Part of a small language model's weights: 4 heads of 64, ALiBi.
MLP neurons of a small language model. Each row is named by its layer, matrix (down: output weights) and neuron, and shows model dimensions 160-255. Each number is 500 + 25 x the weight over its row's rms, rounded and kept within 0 to 999. Numbers have three digits each.
A block is one neuron, or neurons of one layer that tend to fire together. Before each block is what it responds to, as a language model described it from the Wikipedia text at the highest values.

Responds to: Table headers and role nouns. Fires on pipe separators late in table header rows (e.g. before ±%, Nationality, Lyrics), and on endings of role nouns like chairman, owner, champion, captain.
L6.down1:544505489508542426470462494472440491472481548519528490525513495489472538488485543501503485482499494541504532494468488528517493455458471516480533473521506497484517519519555504520522526478485487513482498514475476514455524504478508513482479485452513514483489525427513503492475549506495504518
L6.down38:514502528483520469514529488473487490536529502521494486490557503509469535543469538481473526506517512514497500478497493518543496556533479476501492529488490522505508557529510501464519513438509516525516536488447469475532508522510513523501531468512512480507494504492491521513496522556507510501
L6.down337:522537498498500512518478507481494488499510493498517516498518518505466497469495482451460475516512539515497504495492483497521456486438479481482516496533524489500546497467534530488492476507487476524544516536530478507525493514506497444491543488526470527533460492498483483518473501500532475482
L6.down349:518470480485529435443465485502482510535495480515480488514525499514500485495503497506479507520510494444548485510524499540506509535449488506482461472480536440455472471473443504541479489524509446556476504515474493512492497524498519503493478508507521472508491481481496462518502504560533480536
L6.down364:486457530504499458491540463500541465523493480511510550508527570509515492530521478509489507507498519529462540505538495523479497507507491515436500504508496471437526500501468509551526499521518500463448471500452467479504501525492488515473511516512485500481491509494515521482472489534498518495
L6.down433:526495509506510508518520511517467535517522510503480510469559514459525545512522505504540551522548482534538469493484500455489555501520479507494510573469499514453481502497526494486527491515513482519555516529514479519472512540510503469523499476502496470516476461466489516523497521485489513517
L6.down434:496480472490487497515528584522503496570482522517487481496474498454504498481498561477518450484463508526480524515484512491482502491524506464480510485504466530555461516479482526522492484503546445508503551515499529525501482489500508518495492505492493515527528515496530489467505534488505485502
L6.down448:487518491499508491483551502521528514494494504506505497475491527492539485508469477490523484494508473502490477472488545513448512487533533502507521540499518505480544509445440494539426488515441526512467493504521495504489526512569468499537480515445535499478504518485545491497487466520502492509
L6.down453:512475469496486463489487475494517485557524445505502543517520498504500519503504469498513456521511472488494507500517496490449451518488493499457490489503475465456497509503487516534502517521504525502465482504454497487530574511525480501481520514550491501446533476464477497487507491573498508541
L6.down476:527549499483504505498500507507479538510529511505504441527505503488507516482516484451495464518508472545531468441508500480523487500507462508499479477515535454479492516524504512475478469511481492524486491488534520488502518532450511481485471488504518539510488499494518500451491479509482520480
L6.down482:495488506467518483522532534511501485488493492526472527486484502470460536517484490549483512480490483503486487556505532517496543508466521526497474477481476515472494516520451479527515515537502497463472508511495497492501497436509523524477523505534563490508500489492497475509500479457528530492
L6.down532:500539513528512523523513509477490523510467483521467473551537511470532504491472534441498547469455528453471481468467529492490477504486481539469540482511497509467527530503491467496508474506522480540504499470495505518521502483467455556524502505479562494505513505521505526487477499503475486497
L6.down535:513507545527490494494496459463477529518449509542486536540518530506517520530487513482484506488474501499502486502481487487530525526526537522506418491491548498511544503517470515501502515502531504523490538493486477506468528534515487514513530496508477495485466499475493522492470504512543518466
L6.down634:473506516511519508477530486508534510515501509486528520467467473533530460498471500501514470488545509463476507486481480447546526463538517539510488511480465529506529498477525479496495480489528543490560503488484471466529515511509483534504479495492506511531524519490514484508481489492501514530
L6.down777:458478506506533464478495497490501511528487522499506506472508521523465493481526469508485520508504502491497513464502530516514514477480443473467497492462557478516508481498493489485505511504499514521484515493496523448499481496473479503575524526525496536506528524501532524484528484458539482447
L6.down858:486485525518547488478459493537513470464531466519474482533480525443496487473472481519522541491498492519510508477497502498517529512482544472485480474498512500510463514508474481460517517498513491547532536526524488534476492479513447494541467496480491495500503522495511496500491492523517533521

Responds to: Subject end before verb. Last token of a clause's subject, usually a surname's final piece or he/she/they, just before its verb in biographies (Rign-ey joined, when he became).
L9.down154:518503534534490492500530509473504468482495488501519518493439510491475512487521515461525482539526477568505482508518506513480496525473478494469478524531511483516497472521517541517499540528467507484599503512519489512515518480515490508488500502499529495502505557474515502472457474500501513490
L9.down202:476503507505520489493524498499483493486497457504509519498472506479533505513475523484557540544464495533479555463525493525513533519491478504463510509505532477505508507514539533478513548507479533495557490508517488518512491490504471507471454477509508496511508521500537505482528510493475500449
L9.down409:525485496512490487501497521494533468522503490497518484500455464485522496448523534457498532533524486550523535513484460514487486527462491501485503528518511465536516506524522542488512467527466494446456517494546498526476518489505538484508471493460510541491513500472508438461433456512517502494
L9.down850:487523518524481494474533505488497433477484490517495523486459494532479488510540512481539474497514527571506512513518504524467508530486500490482468477493487509495519496478520516495486524521474503523522443517511488546499520480506492489494475471488520480479508560482509521456472463513510498502

Responds to: Narrative past-tense verbs. Main-clause verb endings, usually past tense, right after a subject such as he or she in biographical narration, like asked, sailed, scored, lived.
L3.down768:505505524476514525497482506486539552527509496534469486488544504464526505480498489504525466474518485495485505499469452534463486506556495462493498497453536491525474517521533520500497500480478507488494510519519515480511475491488525501553461549464505559478536474486502455512451507522465513485

Responds to: Name-ending subject pieces. Final word-piece of a name or noun opening a sentence or paragraph as its subject, just before a verb like was or won, e.g. Bon-ner, Jon-es, Portad-own.
L6.down89:488504528474474524508565557507496514483535471531462552512479504512519513552528538463479521488461460475483472495512500491481453518491518508483554521518468505498454517486483544483515520515476536498529497454520533524475507451472466463505525520490481546510524518527511488478515490439480489453
L6.down100:470504510505533500510487507474501524419507455498478474491506512472500486466538521491486469498491530508490467511531518445545523483508519439488499531556492448502511491534511538510517521481495473537514541527475492490525520484503466503502489510529515480491503491514503516504471519524501523498
L6.down258:480514523498524515493548506454516509517507501492484502468517491535500512504470505509472472520478463487498500505500467551460493535480495505472525484478545467492473510501509520482481481536497518507471494510511489496481519490483485432470459560508490534509528500500509530511492484441518523499
L6.down397:501462503511507527467537501493475491501469473501515526471464499462514501511485548490514511532522500541496484489458499540504510526503496496514495494526522519517490496491473497518514537511506495489596500483512506512506533494501500534507477514536506506503540537481472489478477462486496510484
L6.down428:503458467498556544491529509515476502462486508540476521475464480446491507514543521478561514512511511523486516453477514524496467514510500459488510530534509541467524487487464487494507492519504502530497510513526468520483481470518507483510463499474480499486504512485491540460508495485509530469
L6.down451:500490528499494516474545509493492472480521520497479495497480500487531472479459488520563518539513468525503501462494510470472461521471523477497493483484496501490490477497486549534480522532479481480504516520503551494454507461462471498505475469487528524526494501508548479486527517519495533492
L6.down461:487476510499510538514510500467502468526479534497493541540515454494522494456487481453496492481471504503487459465483476511446553509528513504465514526535468498480525483532521524509520530499488522520490522535497521517487491528481535550507535511477572480521462515494477512504446531530525528457
L6.down469:555489494521462499482544472507483498524552477512507510502457547506488489523522543475464521479499535520480520508496482528494521515519498508479518483536443550536525467490480516509502470545502518478566524476530504524485507472507474493512490465447471519509509547497470480473508538487486494485
L6.down515:508502465518495488499557497507491492479466558516465457506520451517482548500535529520492510477465521480517517494516512517482510480531507492463496508503492493503518472495485538530459494533494516485448472493523498521487500499460463515512509546457499449522475496487496477462507519534495445476
L6.down618:472509532501500554481529496454466534512501500447501512498479424539505532522526463471469499556464535484510498506517557476514488457501493500497501480510462474497482496508481537485470474524532467497592470493508523508526523538485488511508500511519525519452510498508499508476506516484475456494
L6.down706:513490506502498496471511485472498543506524518504494516452476462462496528517502520476512495454471495462504497490502506513494472502498558533489496531524505474486514519505456471483527526522518511476421524494487464514536496470504516494507517508457504496473542466506528506477470505506506520511
L6.down776:515477522494510497461534498484452457496547508482484564498524513519493479495517506444462502517486477530474471472484489499456505546482530469498530495514460450472499483500479532541499495542485509506524525498505501511462513495489449498509505505490475494473485507527494538509477468486492536514
L6.down796:488494471475498490482533478470479483538463477471500507501456493474460500499544489504474501478524472524476499478423498533451458535520523501519475558510497489496557477496505532500526500522474510480507456471494501525502569489513497511474513521510489494452507531524530486461469518500498505538
L6.down834:443495510494524515543502483500521511486522505514486517508503480481491500507482567470505520483526498499477449444465494482507452493507521482492479529482499470487546485550506527542550511485456503500497500481481479450495493482467512476530490456547543475515517468520529516505496521511469493511
L6.down839:466468515511501516498521473508527514446548503486481483522550508495499472496500531496500529455509474498504447471468496506463502507524440478504506509521454502472491525496498495519503546505471533534443516478524492497508510500526505475468521490559466474513524452462489516482487517534489462515
L6.down866:513498531486489522445545505520474499513488569507562517512501466489499508496496545482504521508475492462449493496428517524517509531512521432487496541532492509489512498506502479533523494519510515461483515476497485526483517483562494546504477506472497477497509483533506496456468497504533518529

Responds to: Such-as example lists. Mainly "such" starting "such as" after a comma or noun to introduce examples (such as nitrogen, such as Hercules), plus weaker "the" in "one of the most/largest".
L9.down293:467519476532519493480505465542464504469514507523510493513486509464589474503473479510522547521508470496481488469474518477525516528467503507512504464502505452550509515507512526508495507498507457503509483531494497465490453485508500446504494484562494525514507497544494456526527459496496522514
L9.down325:505560488524506536507489501444510458536537542541536522497549505531465505497535528481539495496465491493496507500444509520490513490494484506507498488491544485492512504456497525502536467477449483542530502494506547508477484497514495473511493463489515518485440541535514525508556506503470473484
L9.down428:534502521523496500558486473478507525494480490484472508501526525512483491462503482430517468489456479500514477529550492479503505534479496529486512448498489493496489509498505462576507516514511485518512488498500504490492520519499520488472524494484510523508528493479501508541489508479500520505
L9.down972:505513505518511525491527517497509513497512505504492526476504517528520488502469507503501500535487484523518511480503514498535515509505512506518502519518492476490495473479483500512501525484510500468675499526493526491515503538505480511480502529521533501495487497473501479507499481476501485499

Responds to: Main verbs after subjects. Finite main or auxiliary verbs right after a sentence subject in biographical or historical narrative, such as did (not), had, made, became.
L3.down130:519521494524537496493525479490533514497508472518548480493551475501549500463478465472526466541474548504489452463494487459482507499468493495498498465504506543533495504496475511516534503458466445488502547545528519522472481546468503510537498510490508513492509491471461493520495437513511512487

Responds to: Person-noun word endings. Final word piece of nouns naming a person's role or relation, like postm-aster, bro-ther, sec-retary, govern-or, found-er, often before "of"; also "general" and table separators.
L3.down492:512495488470535525520519436453476511517458497528487485506476486501445561487513471505489493486452481486488488485476519480528531486478518513506498467471548519514460469508496546453538516520487518498495516472516526525514449506503493539524481533476481484484499539511503554489504504469504514454

Responds to: Clause openers, table row starts. Words that open a subordinate or infinitive clause expecting an object next, such as to help, calling it, while, despite, after, before; also newlines after markdown table separators.
L6.down50:517477467490491495468497460479517563524535511491487544517509478484500470496509502518527512505516494516469502474500531516520489517530466524502509513514515503476517530475514505472480470499527508506478482506445508501500499503494502461505509474476542524500498517506510530464502477502519521532
L6.down82:528500512537536512486487474477466492482438495494517536512502562510489458520509503497461469505532512503534509506527523479484535465472466471475539458523464473480527507532453497539486503507470486502525500489491509490480509496510502519513541473475472547514506531507452474484536489531450557469
L6.down296:481517496503552496514509500513504513508490497512514514463548530464506522494478504454479493473507495513484499482462513500506506496498469508522491500519506519501498522489495503525510528523488493511436487497504508491496474503492508528529503515536501463491504509488505486465456476502472517517
L6.down581:488474482530462492503524508482507460497482483508542517509473534556505516468487511519456503493515503524492495564479512538501502516508448496500463484483504485440552487526497494536475528513504526486509522474482512467487499549473536501510509488492493541498483560479519499494489519497483543479
L6.down589:460528525505472493512532522517497517489469462516440450516491491528517491537507498497469519500518517486501494496467458504530512458531471550492540504514536524464514531485552484520502495467534518486505524455482473529492437494483529489475517469479525525532480472490490488528477534447501506478
L6.down601:488475491513503510498482516509486475486508513483534487519510508501522496495482489509492488484508473503530440468493478530482479484503478506508537503501500514541448488523497526518509476515513493502520457498539501486512483526481528517474482466470510519510537522486455514518537479502478528498
L6.down681:519526468476512512488465495501486507498542490511556499494502496505488432496524549476478517489510483497537526528499526506515532489489490483476512444512519481492445487497512527480533453529485437528532509519488489504512512452480486523456519555510510503507508490510516473512540570507449503537
L6.down761:502502519493506505471485492511499527504514480520532493488488533524519503498489497492478509516487483507507494480485525496497489513504479516504528494495474491503484489503483505517490518513512495519584509487520483502482497507499528528521490495534502516514513500525484473504488486505470508511
L6.down769:504531515480540471500490524525524464482518522502536508462501514498511496518485473509525523480489508475500478543476531489572520485481533494484477469490508519502493486483471472506497485456491527521521561476513531505482498503544494457490503481491485516500500500519498495517513440467506507502
L6.down799:525514500480492487487513461506471532500513520467495504482472501501510481511473483469504485484520521485472482459495472524510494526518473497509475451461504529484519486481501519512477534485451470542521548557520488500453548488474549495505542500519488506469487498453495548482496517479465520506
L6.down800:521484497525541495499515488512536538478502518524532492487515510463519519500498507501512461487487511516485484443443511506524491516467510492488510490502472511507499499488484482489481510486522494462622481518478499497483492477487498442537506485518511524523528516519463488469491452493492513483
L6.down832:528522492547518457498532524478441514462496480481505549513484548488459502540498460503507491495481511498489481479477498493521483483518497505465491531560527477488487484528488481521517491509463500480529483500479486510496522489451480482540519484517480510494526569492478482487523541509494484496
L6.down833:525501531533484485540478516522516539494550502500509485518537511514483474467473478479492539463522531467510488509485496468474471462466460488501495504467461578554525551512495466481511502479478491472503529523516510554438483503482484492534485506528524533537493490506484477490509499476514478505
L6.down884:476491508501506505499516491527493502535500469533505473473510498509497528520524521479477496490519519470484510474506461523536543493498516469490434528514463516538495514510499462468522533493497546507497496464521482531453546534514485480499511517519489506503494488504490499517516494535527487515
L6.down887:554484512494501520495476481467524435521491539529478518486491516480525501502548465495519492541488494489450497512526546469484513486560488455491481520509489481472493507526477483535499531510451495529551454516495486535524494473513462499495526538478466515504488511501527500506515516519480523440
L6.down1007:535497491502521490499486499509424515480510531482548444505492473528533470480494510487524557478515529521486505526465467492543549504544534560515490499518506490458492488547471481527512518482504532459539469465524502489479549524490533532467513452456511456512503482541499509479485505525506530494

Responds to: Mid-word fragment continuation. Middle fragments inside longer words that are split into several tokens, where the word is still unfinished, as in em-o-tionally, und-erg-o, imm-unity, Indep-end-ence.
L9.down12:502495495480486485524514499506558500499456497508557467532467504450512477458477518504485521517498491507506522490480540482501541521494500481502482523475485501538503473499528520502462531497487479521498504493512500483497517463487494493531506535489515471491473552530496545526514476531540494481
L9.down389:522518488525511509497466496493459465519531481480481463502508477531522483530465490497493559472502509531508495544498465490508472510507516516517522499496465467498488476510484500561513475528513512500460476514511452501529496470492489555515474501507527553443504551514500598485530496522529470471
L9.down524:517553498509482444486525516484498494475455453535554508516489460545461545520528479538479460461478440540476484491462537480526474500489505507502496489469513499477516487511511482545468477493488440485512549498475485506496490503492507518465503516546532496490467523505497519494555454500479528518
L9.down568:516485503491548519486455482517510508500503487457508491463531498500495569542512548468492476481517549480508462524521522549535565457491534506504499495494511451465437513468528481538528493508541465499494538505518498464486515514506539487543495499466472484541478527522501510503482485493485500484

Responds to: Mid-word stem pieces. Middle fragments of multi-syllable words just before a suffix like -tion, -ent, -ence, e.g. descri|p|tion, pr|omin|ent, ex|pres|sion; also "well" and "known" before "as".
L6.down39:473537492472456464528517509519533498486501513486530514533464502531474466466516500512520472506490503447540484469448477497467545521481560498489498469501461493502560471536505524473550487473487500447513480505517549488490500479480534482497496485529494452534500505507490531457505521502513499517
L6.down67:488508506529514453476507483480520481500477485560515514501531479496474489471498526517564505435484516534510490488470463484514467525472506459529519532477557486491508507484467468513506506512486525474494509527467551488527485537510527496492505486533488518485486484463471503529483473531485516542
L6.down74:462497496469523490505497465512489491539521510525485530500480466532470522509522537461517450485490456489494515516487479510501507509541518492536493476545547494499464494505483484528501507507497467492488499518504538506470468481445487529506516514473522507492509538497495534480528498499508515475
L6.down145:514485464487488514515548473514503489500496501499525492451474555471523506516516479478451480474478482530533499459506529558509498508512481501554487517485522499516451519509503494448499481508466460495534461523445539499463521512513463469479504514460487532506514519492489524498470466485446527494
L6.down211:525471479501560545505510504542490458501523472509492507505513499501483484512509504497517486522535500511508501566490478495458556529500474501500535443506515513469456500482489464477469476532490531481481485512521480531517514512530500504460505505496505486508462496495496540497514522498519492487
L6.down327:537523510502516495514501493519500485539487528522479481494512508527474522492524515481501473545526520507482576502506502513493490506447503508464512511534518504472483473535503496479500496494538522475484512463477517490489523513499504467501501487476513470474512491471487468532491471573518522482
L6.down338:518511554491453494482520452517521525487496531468512531477511523469474479485473472482448508506494546492536495498475478479501475474495552463487557521507482504498491472499460504510499513495474471492511485473518484460461492490498491470499525528474501511481518497461500504457561515471494531499
L6.down368:489491474507472520553525512505514477483492478476473518510471505487544516512478516515515509525465536475493487505504540507467490488475448491504469495497493520455552534474466493495512543512508508550544529488518512529492509481467513476512533520483526458534534502482503486499435478486516506450
L6.down371:523529504508503507510508517520506476525491493484490528454467495504508488500538534483519494480525470486510467475493486496507510520498556517488526475501473507520487503518428497543521511549512508517474488490501482483495476472557450469511516501507520508468512521523479483513496495503488496515
L6.down377:513511463517481447502524542493512499479460539514483460520522507481507483480460460486507474499465510524536500474516538493519518516515514496469526519513497505465510462505503483478466463549453490477543483522513517493500494479481452514519523521506481490492458506486496508468532508497541487457
L6.down419:487512487503527469495531532512516454506536473497515497502499515498520517517421473533490566504467485490515488509492518472485520525468495517533537494479511500475486539447485521461495487487478487499496504545520564515513500492500513504511502512543485501486509508475478549498490517455529514494
L6.down449:510503487500462514490484526502533525476497461469461469523535520493481513484521497495461488478484519533502480510512469507497477476512518474468521492485500571551473462470511502500523479498497504535538563461499496517490518505466510526511506489534512478502453503484488480472509485478512466512
L6.down530:525491497481510527512528491499546493507507528524481478502483489517518507483502485510498537499508497517499533488545448512491504557487529558507515528513439496507470476539522545500516531488469495482488523490485517510480521466492476519497494511469504490484441499470519499437508516453515520508
L6.down567:516488542511510478498470504519538476507513503502545504468533464502490518524529537533504499535491475419478538487432494509487515498459527533504475499489473515496486467519505465531475457494500532476442485517496462526493499520499509524516514464511503476494488519483525497518495497485503512487
L6.down578:489531529495547497516527483524518472439519494517502468501502459499483485556517548460476482554487489542488472505420550463527474451471490469488504477471480477482501534512482485501511519522487500505508519505483518533516535519505516554489499539517499508512500491499536486503507433485502499523
L6.down917:526507533477473530515483514492502462524531501505470507514506485472475532530461525508535513522465520484476473455490524504501506528418487490507575497536492547521534501487541492519484500500473447507485484502508477497481516503492513473485505492488528462495502512450509497521497502504510487490

Responds to: Main past-tense verbs. Main verbs, mostly past tense, right after a subject name or pronoun in biographies and news, such as announced, worked, signed, called.
L6.down103:491465532499491565533531507502480450516520494521515493481502515524478504518503509506476451492501492503468500466478498515527520515492529493485512501502508488528495437494498486504520526521514508526524515497506475532511453492538500521442529493528518515508503496519460507493509451503483452468
L6.down124:528468503465468512470556475521493513505518476464493496516530533465491500478513510543482520475510484483496464495486508493473449506487462522500480560531476478497513478494461482505514484519523466490495493463504497545538545497471461484490514521503480495484500507451492441484511474526480494481
L6.down230:522518502517491476525519504510493522499494510469479469536506519514505480501480512473492477511504535538496495517553509515498477532517490491469462475496504484503489519489497468519530477530465481495502491495544486473465489515500507500480470549481511480470514488488538494536489530524499487499
L6.down295:477496508505517502471466523507530500483503464509554539533528542513479515460498506487497503503494479488536533469487481511535511539494504476500519519496484519470477509521471520529483509541537515509562473497508452488494504483493497471468519511521466505499534494479483485530477470479490503517
L6.down363:508524525458486479444495484551490478499476498481495508485486490496484485517495479531523512530497530543508477512510498488467520497484509498472439524520471531494520537528523505498493480509491490488457506527472494508502483502512505440538551531464475521512481515478512468502491554499522505528
L6.down413:505488494540521488480508498473525489534479504488507482517526499485535494464484488537517571513502496477469471509496505508451515551493492518450469522528497525510468496569519494503520529536520481521488490550501523502509520525516490493516497500461460494513485504492459530516496502519415511533
L6.down425:486504479467513481535496507489522522484540481469441520504508454496473529472480507456481506527489460489513544485515518468528488496511514489505510482488470490515499463510529504507491517529487519505480476501466536488506476526506518441478498477526504498479489493450506477500476539501489457531
L6.down497:471484502506518494511527516500516543485438500494507508497514532542482494530514495524468519494471527530478491493504511477470478490449520457513494508510507513519523489513531456493524508487472497488463483495491529484508495501485532477540551474529518499518476545513534515512486463501488535500
L6.down548:492486456548519488545476479482525521491492468525517525457502518480545478512487501490446472508507512516494474506496525455513504499531496547500484483518531469459552545560525467522524503488531534532533504520525486477499508493524507512528443507494506511524505494464447518517498504529528497459
L6.down676:487503551526483531519526498520499473507535488514488561464465483523454499478517480503480505497539504504567508470539503522480532510466509460513504510496479525475517504516521467493481518492491550486463511515496470500481484500491538497536507478511542535487464523505518555532475510513515497497
L6.down805:483511499511515512502478468459482508465552465466493488504473498524494495442501512489511479559477534489509509486512480476511524490530509520508505507555473490490504504485504488536464524458530487517562470498528554484529513500475511481518561483522533490510486534529489501488514463514543531511
L6.down810:516462442512476499497493477535517534532482514513510492507508483452479476471500514551524518520508489520502468484485476499461458522505514446544486507502544570529504473494519493537514506490516521528539474472457482517463509518524475441513483504526461477489531486454505486490515523511550482524
L6.down863:467476513502456491534513453529530513496476505480485506492517455480545497497482519516500473531495512474442489499512470477493481483491537495476471526514500477530507514511520479513501545519531511504469478528504482521508551482506513499538487548521491494476537464481445501511523469537529535482
L6.down911:473491483515475539505484477445493521493536479459507474507493483493559511519483531497490555444499530494508487529515493547557502508519488514524520480525531489488501481513546490494461511499491499545488517503486533466517507512484521515471494511537443472499471494503496512485529480501497556510
L6.down963:546522526538496501481500502499523572509520504513470472503557473482526480479467501525522494508517445497519492443493518479506501515522471481534487491543453478519468499481496460484490485528486486467531455541520509499488542527544469485515485507504450530513526486498487467495493500520499503515
L6.down1017:507456447517507548495492536470484521482493532500483462513500518481473462504486518475497517506476458494526486513478526493478554485539458469534490521502501556520476479482473524486495467476493456509505453521506522527491490494534515494497506519470523548552458468503477493486511497511494487525

Responds to: Mid-phrase function words and word pieces. Mostly the after a linking verb (is the fifth-largest, became the club's), plus mid-word pieces (Comp-le-te, av-o-id) and NE in NED country codes in sports tables.
L3.down872:504458470475474478503487519483495477529513494506509477482524498489508491488502524465480509524494510533503492531522520525530493472469528522506487522529533496504490493527512500459521464534506526438498495480489478466508478543555536547488487460492507509523478514506454519522513472468559512470

Responds to: Word-final suffix pieces. Final pieces that complete a word split into several tokens, often role or occupation nouns in biographical lists or first names, such as philosop-her, sculp-tor, manag-er, attorn-ey, Víc-tor.
L9.down117:526508469548536503473502497493545538514509517506503488493457529474506487477511567522520492508507504546465553524428529572500482481493494549518504503519484512501485521513507467477527494484478437540544510498516512557486526513523530514499509485457498516454521479503506500492487453438478494497
L9.down179:493508510517455519485544512478500557483530479477527511505448515547533512497492526514582496463544469455506510489477476522455494525507504508513531489510471487531496495511519507545473486513483497470526438529493501516510540481483507489500457467510463496515496557500559472494515502531477512501
L9.down308:532481474526518491513476510514519496486510499497472471509545482490546529460510493530506467543526479484478508516462487452471518474492512478509521518491452491518501493525517529536516492507470470495544518525440545521463474491534481466487450485473462570519455483519506481500527520491516501533
L9.down623:505522492477486486502495529519530536487484524525514462500469504486503488512514508496541546500476495500513581524500528550509536532498491507509524484537489469489501508529501492544492537486523446474460492503457513518487477506483492500494463513522496459488493493520525505513506493516510551538

Responds to: Proper-name endings. Final word-piece of a multi-token proper name, or the comma right after a place name, e.g. Holm-es, Jagg-er, Islington-comma.
L3.down934:513482495488493519523526457476491503535534545469518567484496554520530490456539532472496469537480493517489476467541499498526506519489497506508495513499436480470517488523514468543542479496534466553529497520524457500443500470520501466488501502485525483539551473503546465526522524499495529499

Responds to: Predicate after copula. First word or word piece of the predicate right after was/is/became, usually the subject's role in biographies: the, first, specially, currently, named.
L6.down104:533494496534516500490525443521466500520526456537516514486489528472494517498491467478472469544482503482478507499531515499456496540467521487471476468533508449492466520482489497506487507506525479474550529522528492549488531520504476507488488486472479452461488508474532487494532527546491476508
L6.down186:502490496503520519554444526477526503490494460511453485527535457468498519514491535494483502547483526493483541518487487499518500504531533481510534523526473480473505475516554527455523491453534461514480489461510537480468494530508479485482495502490542506509489485512452533500514527449484537562
L6.down293:508478504497467523517538518551501506514460527485522520510484445506514509473553509493465554532503462472477505532536529463503445480490557449471480509488483532475540511516508520497538502483506503430471521475487495491438530486497554492495485460486548489489486533516502532508481499466497476499
L6.down365:536551493501462494553467495503473478530501504481501465513526490541486476507480527505518510514498490474542552471521464546534538481513508523543465480468524473454528503488505515508513517522534487506567498512494509528459462529447494449486493494491476496511483476527506471544496550510524482484
L6.down370:495520494477523493516477500539527468496443459493503477514486500511497530532538494460471529491552516511475476465485495511509487482467521513473494547520485494506462474491467516494541544483509464502468523505497501525508485520511498498511451507442537495501486543503518518546466475483413465519
L6.down403:505500561500499517475513480499513552515511518492512482479532521519556486523501513507495510494523493483513481513474496502468496518459521517471500476486469518471501522507515505467491480510449498467557505492469480495524507533513478545537532490439489537487503551473526482505487521506465496502
L6.down442:469473496486524551557520509548508515459525511511485519456466506497532522461463513525510502527512479516506522481499483512502494480520487522518538495505497506496478515466531458486482499503519480499563495507513496535496515504497506526524457533465562519513508527530512489512513512483512548449
L6.down509:531509464468465501510556533506501485501471472487489481455485456487473496494528507490473520476508539531515534504461513538502469471483511526507456520483511506493529486494542493488514475496513554470501481492529512480455539450482528529473514510512509517447519471518454507459472520523538493489
L6.down598:521460515521456494516529448485491524457499482534428467490490475467479496484488560459477489493532525492550465503486485536521506523470483541498511468531485455519545496533509479462506479493505526526511458474510501499504459501515565521471504525542492490522484453460493515473480499479529508500
L6.down620:476489496522490508494516506486506509472478509499508465519498513496524489459524500469505525483503521493479509478462500512501485534474493526477490481548545501473545454499538466497539493481497508549568504482547511489472498508501503537481517491496523500487482510484491499538475472518497522477
L6.down741:514524544491499526541502515504537488503456531535485497504491513490481483540519525498514481469523484529458485506444525533462490495462533509471448507542523499473537502461537486483509495503501483536492476482513477472516483486492531494498550501494503491534508524505498498491501478520514512492
L6.down742:492552472468517511477525477552515448498519497493504474494436513512505482510521496504511485488477486525496463502466524530505501473498482471501480562478520510504502467528479480486487484480477538490472480511513494510517488500518509476488499518502510518480504513485506508504484505471487471501
L6.down749:494437517508467488473510542503476476514471485494540519492479487475486494488509489521496466484499510486520462463409507500448447505513516524516491511524505488521527508484531490524492492490505531498498446517477520507521469469496528498501466483507503481504521501513492490497534448517513509468
L6.down844:500473510520520492520539538497481512495471500525509499509510504499502482546474566479505474487501503508515504512528506499509466447512483530486505491509507491501469499476482462520463496491477490469492412506517466485520490551490488526509440501513512481490487524503509533525552502505469530502
L6.down850:510476538517513509472476525495494510423443464516547514462518472467495527513512530527538473498538451528501493502492547477488488457506544469487529454516508485488483517477516475540517454462494530461472494523493508534482518496508485518516473525478558558516506527476535512473543480481478485509
L6.down952:522496490463508518522488504485497502500519484497544467527492501497499495473495463489479455427495496525483510527458499495474487461484487536480493483487454551537478523492486486496501509486525511477542511511562522513537491492489512502491451486493493494533524536528473530529518497494511498494

Responds to: Copula and predicate openers. Copulas and the first word after them in descriptive Wikipedia sentences, such as is, was, not, known, very, most.
L9.down259:504530524511447530560487544524485504434463507480474517487470505478518503484506496446503544510495513493485469507462490553470521533503511515503523499523478515519520490506500538510504501488483510486541512484465485489484524490523522490504466508508497518467498527465505461488479482519488503502
L9.down295:470524500432498489497520516513484499530524479473544524527509505502528507500480532511534520526502553532475488482507525538541510498506483487499527469481494513534487472525499500485506490491467466516543456504486474476513506467508565476515477487500513526505525472487458503487549425493523505441
L9.down514:551497505464480499471507503516528501467489506541480468481517481506504448557497468497511473518532496492490541500501503526489494517510475482532524457529514509524548539520489454503459477512478453518519457448548463460498497490488514501483500542476474471523496515494488512479464513489523459500
L9.down1008:463511489420482517524539452497570526512522491469454448453499491519524528472492472516474527482495477506527445507504520539518502496483471495517503487513482530556484544479465471519467529483518520490528485475491525511509517519501497464509553496543553459485546502507503515539525471473515497448

Responds to: Adverbs before verbs/phrases. Fires on adverbs and adverb endings modifying what follows, strongest on well in "as well as", also officially, also, then, later, now.
L3.down459:504459502495516522462485553465492500467463501506537525499452508492468507494481476521519528568512529516492508555485543501478465486528440486515490489520486497575467487478459533511516524467474532507498479532538454489519504515501504539508485531514504515466514470528477515481504481495506495448